python train.py --norm_place="pre" --tie_embeddings=false --lr=0.00784 --train_tokens=1066000000
MLP neurons of a small language model. Each row is named by its layer, matrix (gate and up: input weights; down: output weights) and neuron, and shows model dimensions 384-575. Each number is 500 + 40 x the weight over its row's rms, rounded and kept within 0 to 999. Numbers have three digits each. A neuron's up and down rows have the sign that makes its largest values positive.
Before each neuron's rows, "fires on" lists the tokens most often at its 100 highest values on Wikipedia text that the model never trained on. A number after a token or word is its count.

fires on: " and" 38, "," 16, "-" 7, " to" 6, " a" 6, " of" 6
L2.gate907:503490505510520537503515468481498491502491453587501465547506434476502573444504433421556485456509468530540540475554413503483565555427506555528553591487449470540536416470455497487516542532530555461444510427474488456514543525541583503488546529493490488514464582442466460493468505492517575493476621508511456520516559567497481539509459467494506480424445458513458562481470471514469495501541526486446569477515514502461451418456506497554528566543459473551506490469486471515489528542474507502545504566544482477458491455538527527522575396582417455490482497504518495545514482475517482531
L2.up907:479526480503520471494586456538492524464473569536498538487540427485517486482569475483523444517545543517529468539528506554500578571524499545458488484601486549432456476489474540437525519551524503516467544494544560453412515544511557538524499446498484501494469518558514468534505530485540516474470562569546552521462514564474483577430456516540466544487590561480527556517480422491458551538481501558497474497496528471494493458521468592614478588551510526511439519482542461484468495451508541529443506483571514467428517479485567539431499508563460439461510507522548507552415484526530474458
L2.down907:612502489478503501460528419529504515472531567534471490492506494502520510519544540441498470527499537521481543472464486483535504516460482554546521508473498490523471463492469485457480528487446576505462506521551557494491438483470560430480499506566539500465440492561462448467479532526469499471535557488518504514474472530520565463518535531448471512495500526492554416541468525424552446475512563503516527514467435528452511513532528453492564528509527490449570532542541385369505524541482484496515511513511563532494505489557510537514528483480522493489455527555548486463523494486561492473

fires on: ":" 76, " |" 19
L2.gate735:516551569454503538561492502485451522505488491462445478559482590492480484531549497517606539488428546515547437425507567497488537537531444510436513483508475492549481450423458524543537522525470494510536545466568499470494487479613519469532530522552427560493436485596409492532501531471483488482522437491490564536441509534442512454472514466464527516385498571472507499461496516442439564457551517486505482430509511448529445478541468471484462521401468473479499418410518519494535552548431484471443507588511477508528502441465490505492496509447498503551462511449496488498491503475580523549
L2.up735:487503529457452504464510399510561510462532530462511469535536485580476482479498577419554528551489476480498464469540496539475406457577536478493459469465495500513586509550562511467504567455473505438448470438580521551425488511507437500485526465432494466451478512465462509413500381461551459426461496500526500504511454498518442515481495428475521545448494499560559519402553496463508445461513477516549500513480500449479505536509495549510591507544460497526424479513520512442513511499496497424509550587590518440475481471498483470528548503514541454588460530491492572528513439475519523506
L2.down735:559530550502538552538441401482472489557573556493503452471495492500541546458492535517568531451419508494518544544482515490431558466438437522466502524584536443485453515444483484547508518532426525523481551466421436476508485516571529463521499474543505537482481488506543527502485512490505512511499476559530480550522506495523534414506536496494530510563524464585546520628513460446548481566507520512477490484494461517481497476591458532516519564503525500436414527502508424532475486550441562486498464441528394489533520565464555486552465549481468549463517534507511524478546559573492506486

fires on: " |" 51, " 0" 14, " Name" 5, "|" 5, " for" 4
L2.gate1984:509513535484378586530512449529529422527437480501483441507505514454487514499450527542451517502510540536482494458531467540524466479486503477519521545503530461551527483480480527525466610504470506465470464469541492498517490496538524507548521454460438531465472534427509553460491550482506493562520578503540470464452467489425494568482488489467501562495442544421543551500522509461492498533505566472463543468506511524440437525462474593569467529450511511490462442516537522529509511510540416497475509496460511522571533502486559523482523541509530513490553463575509548443509433500567484467
L2.up1984:445546531589522459518490381432477536462461558486480355473453511500465486516486538462444460494511566521419472474503506445444526495556558548498472514452590432514526527473553512514481525513452547477512522504536489479495544563465529491504510501457511475502413564432561462469502520483548546399468511567538454467528537474519508448521478468488484465499487464549500491543463557555589501577604477430462470520478469515502469533422485509553463415484436582480523474503557520554442494479587508543536494549535516560491550514469510534488439522565479497467459506500447511517476453523565488499
L2.down1984:520440572507410458463509521484487545499475492523552488487538463482481530454499541487502455479518553522539515518530480529474520538425493567518449543634488489499537451582444526425534495447446519478438495497455501483617500490507483557535541534467434534499554456537491550509504533521578514449500480381479439557511455456483466570584487517425479474604473453475552506530458441540520466560468525517528470509525509533498537515490571499543416518558460471487488514525515423448436529483552430484481507506453560528542431443459554586428403494525569507458557428444489604503518506480470493556

fires on: "-" 20, " then" 14, " present" 6, " position" 6, "–" 6, " current" 5
L2.gate604:511462489509532452505530528437486590511558522528548488490499549515478447428490478486534538574534533543454549518549484489530528439471450488525529526521499495513432526480426444414591517556457538449508545450575542482424465503467518472493508474526471507436514489560510544619446502518453545563487531517510495461464519560534525527525495509479555441533465414466513526521519559544446478487526448538491491496547500549469547471536460528587542536431532462585491465438574538495492538479524546552502444504443491490475438580466589474482468467528550526479581454477485488466541426507517491467
L2.up604:513495548541487477529487505535461545505480478513476486486521580562511435499465473461543568474537451473536545527524464529554472434491528475538518538432541516529495553525574483496540543493575531498502490545452467492470408588421495472475553444493554525482488463457541517511489549537570536503541512486520510516464574534576418479465497521475442492555525485526526545490433499492525459442480396499503523487551387480477540520537497522491506480457569506511471464453466518506415536514467528549461513495519472546441442407495509541469449490559493523445489437502490509510531503521537542561
L2.down604:452583527494472480533473513512593498516579538551504463559431472459538461525567599491427550498461603468497546485538531486458411516515475551552491553538469445556525493520510476474513440453475561495515555483527501459501495509518520468472517511491505527479413519486511526496467546445534499519495496448532468404542506523440547504535585550544536577489464550510508503521530511438526490500448481518540537479451510461530496532498512476522522516396483512499538507458537476473458434466463540515508609508512451542517467504390512438560422482485486523444406542557563520473547567553498474470

fires on: "-" 85, "s" 5
L2.gate556:547465482504477503545523580438516475431584511449464414472485476478517555465489394530536457499504477498514498476508482537452489531470526501543532489507458440517495458447538526483531498483513493587476461458562485515519522572525590541538527497537473532508562541492467465512560513443570547488482530457533486480524491561489442512477433439548480573400469512594478498468464548484479499549485560528524507526482472447530450535507499468491494523522537447573502556458573436570540565545477480459487483472526484439492606571587480525493564480537417506436555504463553446513523490487486476617
L2.up556:620451487502515468489502453546464488543497508568490528472572478529434540449513555510519516540450523492591531450474514471532456493505486474524520497477484504502516541558517474386567465452483514534474461517521522469493499515604509565492501569517474530457542509476565484524498507446509439525514509478526508533514434441506539504543522451495427470509481543524551523479446542443478567562493463535495475493600472426522499559513448459478462519452459479443509441535537529441500503492489430491544555508506550524545509496401480489551501478574505484466528476543550585527484486505518494515
L2.down556:484501518496535524480501439486514504501436489479503454411516499383479422509528518515482484457460476524404531546457511487510490506544498423501456485475516518463487504528450475446543473470415529549513480531499532490459452499467508495445489437441509513446450481502510501475435495500489531524620486548501501490561486451523576442556540431419524557501464552528473540495430507482576494537535461522489455480476514483499501549508522575457514465543476513557506513462550567522483397496455465519515473439483502561517500559425576546475478565531526443452461479562485489455538555474532480561

fires on: "s" 19, " his" 16, " later" 15, " her" 11, " |" 6, " he" 6
L2.gate1035:466562470439444475529451567534546495522512563461518496498490534479428561491462561497537396494560512549484466485440472406498462524468401604539479476536523500493525497477508520485460533483501517497512528541485461515427445459500505569498497540449463588573449511491514526554467494471472503527527468472455466500610560525548563485479476571486466463530497449467441511526445480571578494564499454434553492429456493520592476501531553472503466536490497557528446437530534436520508437514552499478467551460417563494463543443458473465484476464499474398435469511450520514481412528478536498502
L2.up1035:515475556522492482514486492450434610540513504583432491513573538514578512535471560438516506484526469540467561486502447428525419468589510522465495543491484439496499529398544525429454528519446483469487475443506483413524489489514465462491511529557564495505450469511459601456476458510560483508435512592546513537506533534557529447487553569454497529495538428492530439443462473446595481446508498489505543527493461558505516523480579501508502509450491533475544467541547507583417498515533528488483411528527468544501550490497527540548456510479572481521432554518501498459540485516480484488
L2.down1035:493474529554527519523542516478499517470518497510505549489554449535427487447498470488512455571551479451460454485453429446547429480512523530536498485515546513507441535549550497502509558522437460496491507487468544522483549425564450545472487493539542464446494511444521436431581533553502551517515482516407490586428505425533482550523521522480551569434533458507519474550437454459513445481450445477547568564511546493479500515477506463512425497550554465475549501481535495480499435542513502430506451488509483534477508524556529479478487503522503563571517481440521536573453485519471654483

fires on: "-" 71, " times" 4, "ing" 4
L2.gate1568:468487509462433488538474506499538563528471564510485559493487505498503466579431435469499550495401478495456523505557479433494485382457459461503491540523513455499514501543452519462554473507483510536471543370491547521483402532570453591480533465582412522500495514596523495545470535472546513499526493562531548555481517523483496471474500557529443450531566503497519432474505499540501504437379460422558429563467518601472444524532479485583515487490444517478549461464509519527431555516493501475519478468491537489517460532504485576514521511481470445476461581527543525525476518562500480475
L2.up1568:537504502532521497527491515476475502476444492510438478551453460506593500541466510521483527460440496492502541455462437479516448469446511515444516454429456522521542524450477492543412496476525478505503542485509439458520513441414436432497541473527541531511545549541512453537530483508592461511525498533501468442528437504503589483515564502467492461449584483562509454499556540461518467500461483490503481464499461438501467534504492510573516520476510491434439462428490496512410549516465489464503527418494508542547497573531482531504574514561465537480506506488473465460442510534560518563
L2.down1568:511577493543484490417591591546550581571543511523500549534489534516479552503478551561458491536489505501533564483481554510493547558438491528500505517513502526565487466527463551507461529480525516457497550523501483611481496558528475500533490464590525526503515523579487446476505526501537473488529428534492499487514478558544579481447513553505450488531482529466521439470489515529514478513527504453560450477530494544577496484562471447539443534458472533472545483457484472475494498442513518475506468456543502514491495577503564467521569523564601506524501511433520460427537490475518500519

fires on: " " 55, " T" 8, "-" 6
L2.gate1750:495535529446549470483448552491516473463543456504487503486499481502547496449534505469571500558516475557492538502418589499473527459512499434550514502456519526466478489453516526488574527569465446479465486482535525568447475460525497476437486452384518545442473519477482498477513498469529510497523535531484491465527459521514463534548532525525468514440495471501591519484523483566543465523531483538520495548512474595438545518480559438509523482536453486472490545543504479491559481537528516614536527518527527458518523573518510483484544459542506484490496490542482471603536471463510560457
L2.up1750:426504503550557465479498536541553535448491489515492561530536498513495512453489496446468460503541506517492549594395487464479505457487510479529497471421543525510527473544469524533526567565521444478474493489564517460528449497585425480469452457518529552384489498463421425431463508451535483448503504496524483504523470558480380408481461492493443545539492524500536480488594524493462529498518480432511537467501487559482476610478489493545506517556443451451544501455500471511482556462508469623522427510487455561451528498530487456522554492502504461538510538482480433495492500472497518507
L2.down1750:470524420461499505451527503510477512474505510455505456521500521445474558571543530528443544504417508523472496530498475458553501487528500487461448452532494511518436453470449496516501430552465523476490472526489545481568428493570516481432559427445536507396485491492550482523565470472569511504435492487509593565553448450481501481464497468593484492508523399524438535476507505437544531523509481510473462463562490524492450484482519489495476496521508500484568512425512533451520517522504549580461527470462481597406517463549511599505461506550362453520423496496478463526537502426511486464

fires on: " |" 35, ")" 15, ";" 10, "," 8, "." 6
L2.gate110:474614629524574460531531518521494459552543482535514434506555459532562473489501557506525452527397538487422470550475503485455502536479439495507493454538534495442493508478494555458550497502499481542514424530515511536527415575415487524531528448487592468498445530483456537516460533503512527547497509523459530498565519453494468527483551509446558479442544425489471423451512478530532475477490503469503490517482497512427525490489511469425538457512527503469476476431561493448552493543470488530513466466487497460499484414523476544526555477526480523483436538418455534515440574596472509502
L2.up110:548496470505462527511493470486441481555481490533476482439484464464528517490522540525451580527492477485414576475535522557497513565490618588514521509495449548473553519524509441464509538481536441436489482458519495513504502441519515540485464489506557492520521491479584505547478432489501512465476493529486550507548533494592497563525504465537448504507456491537458495517537447484510446400523565558527550511486472465524515549440505504430466482432488503504425494508555497476439417500489593487502524516455505517474465450528575493492543572475539544459479438544514494545489549412544364461
L2.down110:483540517489465487472484495535539477539529476461498508469446506494530514505457468485538519622470448400550476601496529551518502555478389476530436505465510476463383536523539530479484511589492402552506484451584486510462490539475487503505550567533452450481593583458458516547530521516523544510550478486487530481495493527464518503450513429485466435530503523471498551485512522471515524505447472427557451566528539530507555493560552520512469504468479551531432478499477501522533486559546434474467499509466426427533532511497528450507434459480496499420513533465460470458489511576474511555

fires on: " |" 46, ":" 24, " is" 10, " was" 6, "|" 4
L2.gate1731:404431449536482435509497479467574444486533575490456416508464527467454532481524528501533593515484475488502447520522426483530530429565485428550479535454500521500529413542528554472430471509490486518539477537497548475492492459503473512553416468501497546432557497385555530518468495494520428494461453532524504511437506481475477542539497482641457510531493503467523407503517455520468528512520506504550534532475504517479511506523546428537417473427480478536488414488509507537378459484507416609508461509475566518474462468477504463518515497506541555486504537509535551509500515569528490485
L2.up1731:493539497505529540505505517530441560383460483482471478488483472482514432526499512484504536560492470453511432554470552518435491502619454528523509514382529525476529502460499454504502531460536542481540524560494460432479509495464512528508453522499471522541447421499480448461468502503506443481481489474506542502491498471471421488554505534510485509445398436465487453567434471503508469577558512554471467494525489515547524509531532501421595523509474507516529488476502487484510519430523472475557470479495473483491524442472515490554518447540443522508544463560550529521465468535489524464
L2.down1731:493439417529487443539473432516533516481514451458419497486497500461423521521493512516507604523498530453518521516514497464513488474578468467464473581578467478518451492552550484412465497502533484516497508457538570474482557547516508510456438467483519510529519446442475524494521452484439466420495566510571530554503505472442524499531561504530457508513442477472553411434486490493467541552554486497564528509494531457497498418543513505471471509468426503531547518477553546482472445498544476492498491469446507457439481516463523529514494514513477506476501511483464526481414488520534472536

fires on: " |" 31, "|" 22, " m" 7, " (" 4
L2.gate1218:488482450521502438474486508496513518535605481470463571486473458499462500444458475469459519504439527485464573493515513479526483456508542534528565439401548451546543452508452446449454473546476478463457504451397460515560527492489498455445457505468486544511520450488454477527477449527455458515500452515449498398471502486498455540499521530556499462488532492515526480471498493425525483496467493474527549478444543522513513443460453523531543479563456428450468482532526487445411501545471402526447551507460532457514467500501505450532509553497451442459496508520485569518589536495528487471
L2.up1218:544526489565452476533500448523513518463506474496474510537537581532471527493508531522459523484495524524487525542462513518430461508509525472516505468520464528493465552502551509498499486476535502515541540457514526554486457497480429517508493501533459504480544557430467549487431543484525441507522484529492501415531515457509547531591450502544488496525459457484508471410463515539494505516426468537537567537524488527530533497546530488467556523563546531562541447528590530530536482551535469467637532485506465424458550538520550507582530491479540489455471481535434538520457517423531492505
L2.down1218:428455484558510465568476451438559453451546490427523498551410541499485452513542471462422466509526489533448510508457456460524477558495445507507500544444481482470465559499636485535594524462476517422555556508531507498524483493493513549500495441471531531508507561517453620463501546480563534494450544445457534531515492474480465532524468498545437515437438520466468502520434481519461474454458503469490484473410461546520488458550390470501460496497455486579549497463499451519429526501567512507538481499540485494494515511514490422490474484476451520572455465464539514587499437473543507475

fires on: " |" 45, " at" 9, "\n" 6
L2.gate1589:494515476484505476534455480492481613556507446544517576509513547502559531428504591548467579506463461499491464515467418505440501457470481500495472541464530457431541470475560444543528457417481478493556538429536548541462516494523507501537481565454538627486529481482481499462507473497525527477448438471491456564543547500502498500566455570453606467471493481407509488465467523556505507451442567448593453467499485549393541509518460494482477540508501492479510504526440482515544498506536503519525501513458430490459497598511509482474449574529513513467559468535518532482558469563532529501
L2.up1589:519415484517548477463499484515515556541573492529466554502506596463475502469496553582530523475538428506518496425459492450478509493434424456532548445466445469427569416476549384544481524490486517517584580485475499536546560543500483432473482484515470475462504456441468582522522524420548534478498489485517436535498504514486487525525526534559543492427506530468492541486484558553499486455507524478473557538433645606467541456513475531445395527503496528489465502488512531428515471474467435497533470553497465508495447523546486464522490522526498512501491474606458452572425522521498533511
L2.down1589:465497496544507572560588440468505522502535573473493510484497391523497454510555500392576410482451498546512472550483550473456548487494499452554449539442505471522508486514489527504510498457489577467499456456591501495499501558458520472466490534531534471593605534494517505545411530547552488429529571507461476458480545481493460553520488470424471528578481508550507437519500477427516492555464589456489408491548478461452474511501481467527515447457540505541576507450505450493496539454515515481500562442551542478467546513430531482547551510558480432515494534519578491470518519483511516481

fires on: " |" 30, " sold" 8, " made" 7, " sell" 4, "ing" 4, " loan" 4
L2.gate1090:432605458494526535493570526495430496551486536504572560522505438550537489527471473535501488469440423556522555527533434523496517526450536497483550513552475615481411453472555512494565474460485525507543448451423485550462574529473504524564496518494520448497454560489499472534466503490443562508465447417495472534452487475517472549537478516498612493544486508455552496448460472489527460423467468485492502530488437477470513555525521508524483554499506477489485468490491457472487476525442488491538479483440426466464543507443466481540481447419519496493531501522537507457549539482536500510
L2.up1090:528532452510476531555546476535484530487552493440564512466446548523568481535449541546526537535491460536530446447489455502498535541543509535439532530509488562526540483486520551534594526480480489498439496435494465427444482526452485486578517504464573465433477526457467531510526541509483531436525494525463596498472529457581524471549513426516661437536522457413530507505497555518561423463494486476472506561487432459549501506480455532497521531475501532499470382473481494406546433510484487407475474515444472510501552493505485474555438496488513473466477523596492547469530490565506477548
L2.down1090:492438552560524483467518556504516473571559466470487570399474454515554506548546466513510464514527556534604520529463499552487476461488479503543509552491527499503523482492459482475608511509495526532502512501410529544436544558505495515549503525471471495551498540502502561483488467471517551479467476464501440500484491479496538522547487548498546520544507551495490507455472446555472483511418470508486459505475468528499432437530441493409513501512497489474477466452527448472531459474453474456571438565561496499529517451460398469491535545496469521469446495506512582442535456483436449366

fires on: " |" 43, "s" 23, " Species" 7, "age" 4
L2.gate1624:464504428531529505570495439510512450462439464489450533548542428448513491491501562524551522569594412459482544437479421462445437511586598466504493504556573486417512491552486457504532487461496506470486509519489461534482477471449502513440481497550476471520518518463586580517518499474485483526490494428534576527523558510517482474524514521449477524531433463569487556464446455498566538487545482500450456417456486574481507467447462477526469451471506510564465505514532508480542436526547505571463489426425486476509506553488514472479485532506485434498535504483449476492419543417573467473
L2.up1624:486475476560500442623483549477506474502521506544482512516500473481539494476460428499523543586538416484400487472497461528465504548533574440430461541554473470455519533458565479518499519538490473490493489468498482548423457505473435472536477530484489554489473486498546528433516510504463477517433491485470539538560512473526473431496512501498476562513397487560472517492458483511491443507499519553467454473423451551549451497490512504544454453482538560574514518497515478564485508546457476568599484486439502469557496550454541504456518576466539460412562471477495476492508487514576470424
L2.down1624:524505486525503482404507570487550527490447443498463466459463549495531465435467474485542512471417536520553491532451429479527548423485510506535446580459543519567484458538441479507500443541527506514526467522454498475472495559484452511477514551495527460523447500474533484477470575507442521482514508580505472518584448554488452533531471450464494582509499479508451507464493532477492523552569506517452558473476542559561523536479507561485504514558494484467449471514460534536523436467525528460445471478500596454514517486567504502538553518514524528526481507465548538573498580517460462494

fires on: " in" 58, " on" 13, " into" 10, " |" 5, " from" 4
L2.gate1020:482489499453506507481478519418475464478485514478527541480472445538476482572492544424469519528488513458460441509558561501519543443462462509515549509476547495476481491469537451475463489492536511482510551529460519508480500463547501447566507523483490545505543481569419473441514516450534568479424507490466532567462526438485448520518563541502448501516508545466511471518536464495566493431527547529417504473530500580451483515524428516448560506530500417470457511518539529570470484534497508573480471477469466455446486556532476489481521532466428464464587516410523468572562461535529566461
L2.up1020:490506454516457505557483464468562527471416515402478450489493458453455424521545516476511546465495460552482457539479474557465498467456447430463515498445583486472472476508530513528464489479438475386459541487467499464500516499495475539539524561514550472472474462515441476525554475572445431507528526504477439462555515514444378496516533488438502549492497521527477499494509502378530524484589496533520451515478490538486444527446472570441521551504477482595469443487455494604421464539491498575497515422470456508406521520486463429487469514517460455447395495471487503472511506546494531429
L2.down1020:610544556549530498474438442506451519556545460509491481434481499468529505532518513473512491440522498462438470389512453508506532497448462535482510489454531500551527531426539500443493514476484533467528499493508533511457491451542470484533483530579474486401516468493456547530488531461445553517502526545521500421467548481519508551490539496486556524486562547420506554492425551509439515512487501445504488474503514502546517518539460488517456526523625462425508469430501489493526486600567423587465518467456449552488467485538445488489555567485497511436614500516609571510566470484517526487

fires on: "-" 84
L2.gate769:492576454554528480470460505503485528477498484483477485516526462545416452499518532467500520548443498471488435493577493465499551508485566437509476521559479568486443443482494527496552478528433479467544488496575477542534538450446496479547472453487513550527524473476480510494486486463521486466548492507515585484498462470472505453520548454459514481473470489509565524488443590527617481557469484496500520531485512504514434476482524480483536544476514489486501493551564481567459433437503492473469506417616528523454498546502473497573477542541453474523476418484465460480409453497572543447
L2.up769:442477496444563509502443540447526545581515533559477495565488520480478472450461515483492512474511521494546570505491546553512559501449445438543431606497506530464485460463533494421442496532415461411478485477481506483548488495537557432503469468509534506409492513465511509530515445476577527500481435519480538541491511493492491503482542451491506524475460426496508495524531480591568537539479421516539553531528540572492495480463526519574495479507394531536524419446483446513536536490487472545536473493533509478469514493519404543461542500493532482562473525494498468448463512518443531476
L2.down769:532444467471478474491537502555492459582453480470457546490484528501554422517446545456531534490563553543456544486507481472494498498432437479473536519513538570546518500527415555436431462435474459494483479449449503494470490450529504545446487520539495458504525448479474550519494524488581553475528473472470573497482586513559521505511488493487519508530543420473482478554471534540494491454512494512557518482498462576414563493490474454498505470512399479504535448492436474475488508475517514532502509555441517544507470521482548465505582523490543514504479522571476449519519553484546500556

fires on: "s" 50, " Party" 5, "y" 4, " family" 4
L2.gate1298:500497572493528465446522552500455509462416508495554457493464500502470523540466494465564474503476526448482507513514470466513412500523490621461491563480464475517472494461537522532491513514480510476606475527466458483465504486499505525540497466471431490466479465440551441500529510461464473464464495483513521475515434531573509488537543465457508487472458447475443488474481560465463522450472587554548466513466517411525557496500468455495491506462482424578510514549568418578615491445468475511505546523502484441534440508518465453545506525463447555506482491561511456450544541462491513463
L2.up1298:560510461525575456444461494471474466536505470480473547456495475476474540537466430476532582528540605528509537495479485439495413542596488540508464530549532540482540435451481497516474505469508465438574502474514528502473497496560469574515501446554506462522524528485585471518540472505528561462438512539521449516531563524494488489483506526525497510453403514493455514443470542481546526517435468514469507547494472468503540445591562478485444555493497490511490456496537535483592473512454500525549551537552490566501433536493474530516437492478503558540595446575458551493453508564523447451
L2.down1298:463456508468524516474443497547486527542475436562515545486461481517533435488518499447500517440511487468477479503578465487462440490519512466533543469564526474522521501446524537472523478439534536458467494520460495457494528540529536410493429476468472485487489476492522393538550452471543479504515471543516443522459517469488501482480510530445505459460525434476493597508461495416468509451469519541385484544480510431479465406569511516570501519532469459494455452547443575497510481553525536504523422574438537621490530416580481479445477595602529525489516569495514562497534471509430488604

fires on: " in" 51, "," 29, ";" 5, " of" 5
L2.gate660:499532482513506496498480449543555515503580491484446499502403502468563560515492526534447522528489518503420471572518425529511526449474486527465458517494490544499427493524504425388528585488546436507503513561555533506514495520457447429531472551462473518486560505553482478557449468503513485466486552562532538581550560501551463513514529568469492513469496414541409521433538512454507495436402477465531498456448488582558439494458546493482480525449490469529457505503537537514497404499508539525453499527548552531473494394531521564571542509515548483460516480569495488483461516547513480467
L2.up660:493501524519466472544518471484444543459529462505413463492448447436516552475508532514461473508454533510433497512525478528536468508551530496527469510535503496545479467484532451444544609476481445469495442506548482519482449480460569438549480540569443534493508526499528407551437491541518475447466466547541507530513551447506482548499499586525492438430577477512485451480513466452488436437483465454556556444514469497572463435587498455503534521472474506538467486499485476465490483532471504550437429509470541502502559454440520494510516499515519442504474507534466469542506459526492487428
L2.down660:490510530469515482564490431460478486442501502473519512466454584496524510453505452528496605492448543461462544476482507472457544538510460512569505479481525494471472473480559468490466457601511458421446544485496515510485410593506547484506463387557533528450465517477494529524434519520481522452388358516518501458488536466491525570493467477473461478468604468513465488564536440496524519428534454522573509533483508431494510489534465522463519503441552465497459465501411559528527458535429463504563465551459510470528494496487494580503411467424548513519493558493480508598517492479517512497

fires on: " |" 28, ":" 13, " on" 13, "|" 13, " and" 12, " through" 8
L2.gate878:492548538517493493550575472487489526518524532546472545481576523513522507517515521451418488540549440543509519466496544484514547475558466495559498509516473497537530491473564535471419522435455454505524472519467571456459521455458473401497480476520481489523462499436550499526476465534515469396502536415453542499414545476467505607521530487535497475534534495557538462476533509542516514449441508424483476495523538513490480521463433513516474508529485537536550460548504448570505495534432514518524511481445497408492531501432463488568578499397486560583532501449482516485566477544551516471
L2.up878:497417443465504460510505551470479446483511551501549449563573521509508526493570552556585482547467467564526481470509563559499426457494531484571460522535548513442508456542459547492524556499452493528523503527526533470503535462418491511473461513433512537520471418530493538487490549513461499482432565507459463570508580452529520504455486518495507490525518486520510466430454480468514429475535494493477437495514482523541510499608520431560501506534521452527531511514515554535499462498547471501491483549506498508502515454435509499504552447513472517479483515545548510514536489487521556493
L2.down878:510470490532542453471534518562480451535572515590445562547473475510470449528520516501494528547486533522469396483472565562511426549546488507509499518553546525466541479543461467523518522489488516533506491482496468517477519501432580517604450529493643488530534525504474551503440475514571510499509583469551480558544490442484584473521450542467498523555465505447516488533470466562534432458503484504506513451500478484451537469406495476503426575538470526532591505530493476495518490516502517426502472496476492457472597545510575485485433563500429534437435518468513557431539488490528448491

fires on: "-" 82, "s" 9
L2.gate238:450477517453523477454466576418538530492466552524528549481486541493516499552494510471505470484489490491447500406523543467435484486444547529514518532577499483483454503588474494526459525473541448507504511391434480458462507490524425540494508477503568436478499540498464507540439493450520504512532488510480541438479522477432517510487577501496544566507450552482480546469530541485532465494570529443569452472544502494549476553545522516482433455523493519521581542442473508483574538526457550534485537463458477506569488539495472464510458528529493468475555598575511572552510522539528550450
L2.up238:434495506520532477494553493498462534522499476441562439469447465498580426514534464481489469519519497499530505497459533499528477484444509464483432554540499480519492528531430548513479496560461477450440512561467546495522530507452490440532524545458534452540563523526430484459468503499452525480416524508540476588500523533446512472502465498484573469596495515497433504488503481506490520503513474450478482505455471517452496523527516506561462439511538512505523476463516565472482464511450548510513513449451456535546565503454466492530536515582486484473489466519432495522446496513462430481
L2.down238:469470550516493471475585461581485529510454489554493593543513493547556505525459482553514501535458548460517427466478476488491439556532546455553438527437533489543478513454525469493542512506529462451547503457488512608464479468510516480507478569478493486487465538505449496459473515402500489531502503462466483439530503536490583469568524550550505563527525529475504518482512530479489535517517485450486499524477473442546532481463465478438448527481484445532471537532491458578547498491498499432542412514478518470487448490559494481538529497505486495482578552526469585506532462490453505558

fires on: "s" 69, " times" 4, " members" 4
L2.gate1235:449451449514489449526517561529510462436521448506488453534468544485505540458463507434479471489552537446519552494520525525541427568502465526532563518519495506498507501491560522508530490478439497476584538456489539525444488545535487541529548554532479544596410540488541583529570484429486558424446467488520439486580528491489548518495515501552402549523520517473484452551484496435518428521514489494505530452444414476565518478543491467465488539502573492466447499469540561486542454477491444490515520512481458471543443421535464449514502557377518566499487499462459530483512533507526472482
L2.up1235:526489517508531567472549475501493547531517510503460502475512535401398543416488547454543518538429540519520518464531443408437492508560516492479446470513523510518543445571502494482492499408427548512416462480526474520495564553473516513475519486487437539449533397516549419532499451567466466445453488443520575513431544451426556491508495467513478484526543533513509562497512515499453540459415537489590461471585547497482470478494508450558543461489438475596523529464425499500486542492467563436479479546479517523482486534512534522496529481562487466576527507468538547504517470543483439548
L2.down1235:517547552472526489500468475434434494502450545496469477499567504444593478524440492511555480464529449509562551458432544506515491500506515434512549488423460477525513507448487521502505541572457566455475486491523578517539478514421500525550473523535493574500447532499450519452458556524457508524506495446492516499543500495489533515530512493524544478506487507473562492466518428470530498572469517520484543477525419483417547444514459447493472456501506473423542506488484465491508572559563458500486461498572417537562519512502514465510596453515508507528550462499522468405501541509493465472

fires on: " |" 94
L2.gate568:504481467389544493517479496468484489469502504505445458587515483481500536529599510502498543516432479487528466526518471490559474496525541565478510485513552481469513495488512553517493503485483522552563522484448557603581487541471499466457488594432452549472473513498453454476489510467425452489546493515546558491461525461583456500452546432443517554467488551446409541527495516421469507476515483518520481477494574465491467501509554514471530544516488596515461451533517467562554504478466512549465466465513442505498486547558521508475520583510505548595528515457400478472466530449485486532
L2.up568:465453468518521515547534479606618508485508510471475487490469566483418523536452599439463497514457532478525437494475466463500472503509480486451533507477538609523507524544572410512535514504496514461498481580510431538480510485507428516560570504528446499533510498444507492539498379525497518513567515465544490445531487519516491489504476486498514538468508502485487523531442461508487517486494550470484485512490517534525589543477504631466472494528527504444492483553476522532493528501516464500496488528496478499493520576484455405511463478576482539476493476510477528565512470581466493455
L2.down568:483544516511441543501524509443495500510582489555603468488522486501575527513552555516493455527527475506510497491509565520461476511535473507510522543480527450522505473470551502473497523550377559526540504442518441444482511516521524466533514492500495482505448556519546502494467521539434525444546517543418491576484539488486538419481527460512498478448454443497536472486519520497493542466524431492485593454460529494464600555479549529533497458586427546473447536493503476498530540533509481455486523509550546444530583492540507501440517601530505453527535509470465520489485462484502517485